config.toml
d_model = 320
vocab_size = 2082
init_std_down = 0.00823
beta1 = 0.9
schedule = "wsd"
batch_tokens = 65536
MLP neurons of a small language model. Each row is named by its layer, matrix (gate and up: input weights) and neuron, and shows model dimensions 144-207. Each number is 200 + 30 x the weight over its row's rms, rounded and kept within 0 to 999. A neuron's up and down rows have the sign that makes its largest values positive.
After each neuron's rows, "fires in" lists the words (lower case) most often at its 100 highest values on Wikipedia text that the model never trained on.

L6.gate364,165,197,212,216,194,193,194,178,205,196,189,203,155,236,136,204,240,179,234,186,150,187,227,191,177,181,204,264,189,192,188,212,222,218,220,217,197,192,222,240,206,207,269,149,174,168,194,236,184,239,237,224,198,206,197,190,193,221,209,237,170,208,253,187
L6.up364,205,183,180,198,157,169,208,193,223,201,179,192,188,252,239,217,216,165,227,190,196,211,160,236,182,163,219,231,155,191,204,218,167,166,170,211,185,171,197,166,235,202,219,211,152,188,204,148,178,229,181,136,189,165,184,201,165,176,231,231,243,176,181,220
fires in: "or", "as", "and", "of", "to", "including"

L5.gate601,214,205,187,184,198,176,203,174,165,210,224,228,228,183,200,239,213,142,180,187,200,190,210,221,268,229,196,189,174,216,173,237,266,230,183,173,194,190,212,172,245,248,236,171,229,229,273,255,170,199,201,250,216,188,203,130,180,203,184,168,238,153,245,148
L5.up601,238,211,129,270,257,264,187,223,217,133,213,164,160,184,134,272,211,132,193,176,178,248,206,214,209,189,201,190,214,205,190,173,209,211,185,204,186,178,239,229,207,193,241,209,173,228,219,234,223,195,238,158,135,239,154,230,163,215,214,127,206,215,168,168
fires in: "at", "court", "committee", "premier", "audience"

L4.gate426,157,175,183,203,181,172,263,191,263,194,169,186,212,171,178,181,195,201,194,255,194,142,215,222,206,228,197,191,155,140,149,168,167,203,181,183,202,163,186,219,236,210,221,244,174,188,220,182,152,189,236,286,147,212,193,208,226,203,144,177,186,186,228,219
L4.up426,145,193,249,203,212,184,145,207,204,195,199,220,187,195,212,193,218,198,162,188,220,174,230,181,235,140,234,192,164,128,203,253,214,194,213,213,227,166,137,188,212,195,167,179,167,213,212,239,182,141,233,190,255,172,168,217,182,203,208,178,170,139,164,211
fires in: "on", "of", "with", "in", "near", "from"

L6.gate273,232,225,171,260,204,204,227,167,278,162,186,224,247,236,139,227,210,193,207,229,180,174,204,180,245,182,200,200,187,203,197,199,204,217,224,207,240,228,176,161,214,235,166,225,188,222,189,225,166,215,160,250,178,265,202,191,188,179,206,237,202,124,201,194
L6.up273,157,203,225,196,183,216,196,201,217,272,190,202,172,152,208,259,231,193,210,133,209,174,170,187,202,173,209,172,174,214,219,143,186,202,227,181,203,221,254,210,150,213,221,172,176,215,153,231,198,223,201,203,171,167,172,206,168,260,221,229,242,245,205,195
fires in: "the", "subsequently"

L7.gate629,235,209,243,181,215,192,174,184,182,120,188,222,200,203,263,168,221,156,195,208,224,141,216,158,237,198,195,188,189,211,167,202,231,202,156,158,232,214,190,222,177,149,184,162,214,195,216,183,183,202,184,237,200,201,205,196,122,283,199,195,214,235,229,126
L7.up629,191,186,183,222,229,268,180,143,219,214,200,195,221,225,228,232,249,158,204,216,156,188,158,201,186,187,225,241,199,216,157,207,199,186,180,185,201,184,170,148,203,224,187,202,241,218,159,220,237,179,156,161,185,193,180,147,256,278,207,188,225,163,202,185
fires in: "in", "after", "during", "at", "for"

L6.gate68,205,146,210,212,147,178,199,181,265,197,193,178,186,186,215,202,261,174,211,172,164,210,140,190,182,191,191,209,188,183,197,207,181,242,173,216,202,199,234,199,164,194,237,182,166,179,211,182,157,237,202,243,260,192,212,176,175,222,206,162,229,223,222,214
L6.up68,153,194,156,165,165,157,138,211,202,186,214,236,150,230,227,186,255,213,289,232,194,161,218,228,203,259,151,159,186,170,251,236,190,226,208,152,187,181,220,156,243,219,247,221,188,211,224,217,186,194,259,218,228,224,221,157,173,210,168,181,212,182,213,184
fires in: "as", "for", "see"

L5.gate138,219,214,173,270,173,227,193,210,204,165,264,231,240,190,184,199,207,202,198,210,224,198,196,185,211,181,250,181,231,202,186,238,201,240,159,206,200,209,183,212,204,251,228,211,220,206,149,199,165,173,214,208,155,241,167,180,241,156,154,155,131,218,204,151
L5.up138,187,226,210,227,234,193,197,242,150,206,147,212,172,199,232,195,223,159,233,217,195,208,221,207,236,252,179,175,210,244,241,203,204,193,213,239,231,137,167,214,225,240,165,227,120,158,154,226,166,176,213,172,219,228,139,164,157,227,188,191,181,219,154,254
fires in: "united", "football", "of", "sports", "university", "city"

L7.gate169,189,176,211,216,199,230,213,202,192,200,197,189,207,218,144,262,207,183,211,185,171,226,197,240,222,192,221,247,221,133,208,201,142,262,234,204,233,233,211,206,249,195,153,214,162,222,197,214,231,232,188,250,198,262,212,138,207,207,195,198,182,195,216,202
L7.up169,129,220,225,257,204,211,185,229,162,179,205,211,174,207,170,179,235,238,213,163,242,197,195,167,220,211,180,195,217,180,224,168,197,205,218,245,221,183,252,214,210,181,218,206,122,169,252,173,237,161,268,234,213,186,203,116,199,243,235,180,181,166,217,170
fires in: "two", "three", "of", "several", "few"

L4.gate506,209,216,220,215,232,183,192,214,203,148,190,173,238,242,211,151,211,147,197,207,278,212,236,174,168,195,158,202,144,190,228,244,206,227,207,211,272,242,216,222,192,148,256,209,180,152,180,188,169,177,175,198,238,223,177,218,219,193,197,194,154,243,185,148
L4.up506,245,245,225,225,244,186,196,208,218,235,194,207,261,150,199,200,183,188,194,209,156,249,176,224,161,182,236,216,211,194,243,182,193,187,163,131,246,214,250,200,257,201,166,222,166,168,186,184,145,234,178,198,139,206,217,188,231,215,131,217,181,219,264,266
fires in: "as", "including", "become", "like", "work"

L11.gate369,193,248,161,258,212,199,158,177,252,222,205,201,130,233,208,149,250,187,129,243,159,163,187,233,200,203,174,217,216,237,190,235,158,248,160,210,201,141,236,193,218,192,172,176,123,168,209,233,159,191,135,241,214,208,190,220,244,214,174,165,123,226,190,179
L11.up369,150,238,238,190,232,134,194,209,213,180,220,202,145,186,156,171,237,162,217,186,150,181,251,215,171,209,181,219,192,161,200,246,177,221,139,236,228,220,176,226,132,217,188,199,162,178,211,174,164,219,164,208,244,212,190,145,210,206,184,128,189,228,186,194
fires in: "of", "and", "for", "aze"

L8.gate576,203,155,197,189,219,212,208,191,195,212,191,209,198,222,214,172,198,215,196,198,199,178,169,221,194,224,209,181,241,203,242,152,225,244,208,217,247,219,231,246,214,226,194,228,187,200,213,182,211,242,247,193,160,207,234,197,238,179,187,181,113,202,235,193
L8.up576,197,160,198,219,245,155,250,275,165,225,167,243,187,260,163,168,258,165,174,224,201,151,188,190,194,203,197,220,188,229,182,214,143,197,156,182,166,144,185,184,269,174,210,177,243,195,201,187,172,172,218,169,184,192,205,191,174,238,198,238,184,225,197,239
fires in: "national", "university", "air", "of", "royal", "film"

L4.gate273,208,182,166,221,210,189,243,224,142,174,240,203,249,158,254,199,198,216,223,205,189,174,213,187,149,202,167,203,234,243,193,170,138,218,238,186,242,178,150,205,205,191,189,190,191,225,199,206,210,224,125,169,211,180,215,199,199,204,204,200,266,221,181,135
L4.up273,175,221,172,211,225,233,209,215,226,211,141,186,154,194,237,187,243,235,237,163,236,226,183,216,236,194,175,184,187,207,198,164,215,196,212,205,248,168,235,169,228,228,194,212,207,219,227,201,176,120,227,209,196,196,157,161,229,229,192,188,186,219,214,155
fires in: "of", "many", "most", "few", "two", "several"

L8.gate311,243,194,179,184,247,166,199,191,264,202,223,204,167,190,223,189,275,221,193,225,166,224,168,177,224,200,177,182,225,134,158,220,228,263,190,159,239,178,201,187,202,191,190,189,175,237,185,222,245,165,158,159,180,238,228,205,158,233,178,224,158,186,190,195
L8.up311,260,212,261,172,163,194,216,128,195,208,183,251,207,199,174,198,196,186,208,211,178,217,176,147,160,181,187,196,179,169,150,148,169,219,240,211,218,240,155,187,177,225,210,228,206,206,211,226,213,265,200,249,221,209,256,208,199,209,190,200,163,167,221,232
fires in: "to", "did", "in"

L2.gate52,183,204,219,211,202,216,178,198,216,173,227,180,164,183,206,194,201,183,190,181,239,224,223,225,205,208,154,226,184,156,208,169,229,201,254,248,208,191,143,134,180,205,234,192,209,208,223,186,186,234,220,176,242,197,223,186,180,159,247,188,263,217,150,160
L2.up52,206,204,241,255,172,195,184,183,217,159,244,233,166,179,151,220,185,225,176,191,176,183,224,254,188,190,273,241,155,179,219,252,174,190,195,186,220,221,234,202,168,215,253,229,188,208,180,245,124,178,167,231,212,232,197,207,269,170,141,206,203,248,178,208
fires in: "as", "like", "major", "company", "opera", "than"

L8.gate212,215,207,224,196,205,136,166,229,219,166,188,180,209,151,142,238,217,185,175,246,174,195,156,223,195,221,219,217,134,142,192,250,171,204,180,216,184,173,215,188,197,190,212,150,242,205,164,176,245,220,242,168,205,188,187,182,190,182,248,229,175,193,178,197
L8.up212,165,174,146,194,232,193,235,222,210,245,241,185,171,171,223,190,216,191,201,240,182,161,234,219,168,187,166,185,193,177,221,214,192,167,212,219,240,208,248,174,174,193,204,208,182,191,179,206,210,195,264,196,244,192,211,178,178,220,267,240,211,160,166,192
fires in: "as", "role", "street", "when", "chevrolet"

L4.gate253,165,146,183,230,201,202,248,111,174,176,208,195,205,161,215,198,170,242,206,241,171,231,145,193,210,242,204,237,182,143,202,211,209,225,192,230,205,233,149,238,199,206,257,231,171,213,228,188,173,160,201,204,228,178,162,162,238,224,189,161,202,177,216,211
L4.up253,199,195,228,176,187,213,195,215,175,183,170,236,147,187,176,198,213,242,214,240,223,155,206,155,186,162,226,237,182,257,215,190,242,204,184,211,261,200,186,183,193,238,156,222,157,241,175,191,215,222,194,195,200,227,197,220,260,221,191,206,139,216,193,168
fires in: "japanese", "professional", "france", "professor"

L4.gate370,182,183,205,251,210,227,213,240,169,178,232,200,273,175,193,227,214,161,206,159,221,177,174,223,181,259,177,274,182,168,175,228,144,206,185,272,236,256,194,212,233,148,218,167,168,216,194,175,180,204,228,268,212,180,194,188,208,190,193,177,208,169,202,137
L4.up370,221,208,233,195,240,162,231,245,236,206,217,238,219,200,224,162,184,175,208,195,174,198,253,172,133,176,170,213,202,247,255,137,178,224,173,247,198,268,226,172,172,239,208,208,220,160,215,139,150,188,178,216,237,229,201,197,191,226,183,223,199,221,201,184
fires in: "of", "several", "many", "some", "various", "numerous"

L5.gate331,126,170,183,214,239,223,200,163,221,198,191,166,219,157,167,207,210,199,244,163,197,215,194,178,229,158,172,220,202,191,210,190,222,205,230,205,193,205,181,190,221,160,154,281,165,179,175,200,200,247,205,185,165,221,211,222,189,146,226,212,129,176,157,157
L5.up331,227,231,261,250,183,218,195,173,209,205,205,255,173,152,237,199,162,183,197,151,205,212,206,168,222,169,201,172,214,202,207,201,141,222,201,185,212,122,206,225,101,226,172,180,170,221,183,203,212,206,168,217,193,201,237,172,176,251,204,155,183,207,202,213
fires in: "the", "cultural", "album", "little"

L2.gate136,201,150,224,256,200,185,143,206,219,198,171,242,160,180,214,139,244,131,229,252,227,196,190,249,194,227,203,244,152,201,175,211,178,198,223,115,215,181,189,191,228,217,167,199,209,183,239,224,177,203,184,194,217,202,182,179,196,251,156,170,243,181,238,156
L2.up136,167,187,150,205,206,204,234,209,167,191,158,192,184,194,224,200,238,226,167,241,189,190,181,187,188,161,208,255,199,178,209,188,167,245,201,189,210,187,213,259,176,206,179,212,206,198,172,191,243,234,200,174,210,212,169,243,168,237,159,172,176,152,180,254
fires in: "all", "many", "sometimes", "native"

L6.gate638,164,186,182,227,202,180,150,207,170,172,218,232,214,214,186,169,187,186,236,176,186,241,135,188,199,165,257,238,168,137,148,237,215,223,178,174,262,193,175,202,241,190,252,213,174,225,206,145,211,179,225,174,221,158,185,157,205,276,216,162,163,160,214,163
L6.up638,179,211,214,225,203,187,204,250,240,249,144,220,208,216,166,168,175,179,200,260,177,259,204,177,178,171,166,200,163,185,205,256,201,199,181,209,252,177,167,166,206,262,138,169,247,175,207,171,196,138,195,192,246,224,221,245,158,188,193,188,159,172,246,159
fires in: "on"

L7.gate78,178,210,191,229,224,187,220,171,255,219,241,261,220,174,185,180,161,185,223,195,146,158,209,245,236,199,142,167,180,168,198,180,158,203,242,164,238,224,171,214,184,203,214,242,243,192,219,178,150,228,167,261,183,207,172,248,186,252,237,165,186,195,239,219
L7.up78,184,173,183,232,181,193,202,187,180,195,232,215,218,185,220,223,224,200,230,204,177,200,185,219,193,147,205,222,204,216,174,255,186,203,135,165,154,204,155,228,160,190,218,248,228,231,177,184,230,158,126,154,173,184,219,201,184,210,219,132,201,197,224,219
fires in: "with", "for", "to", "in", "left", "from"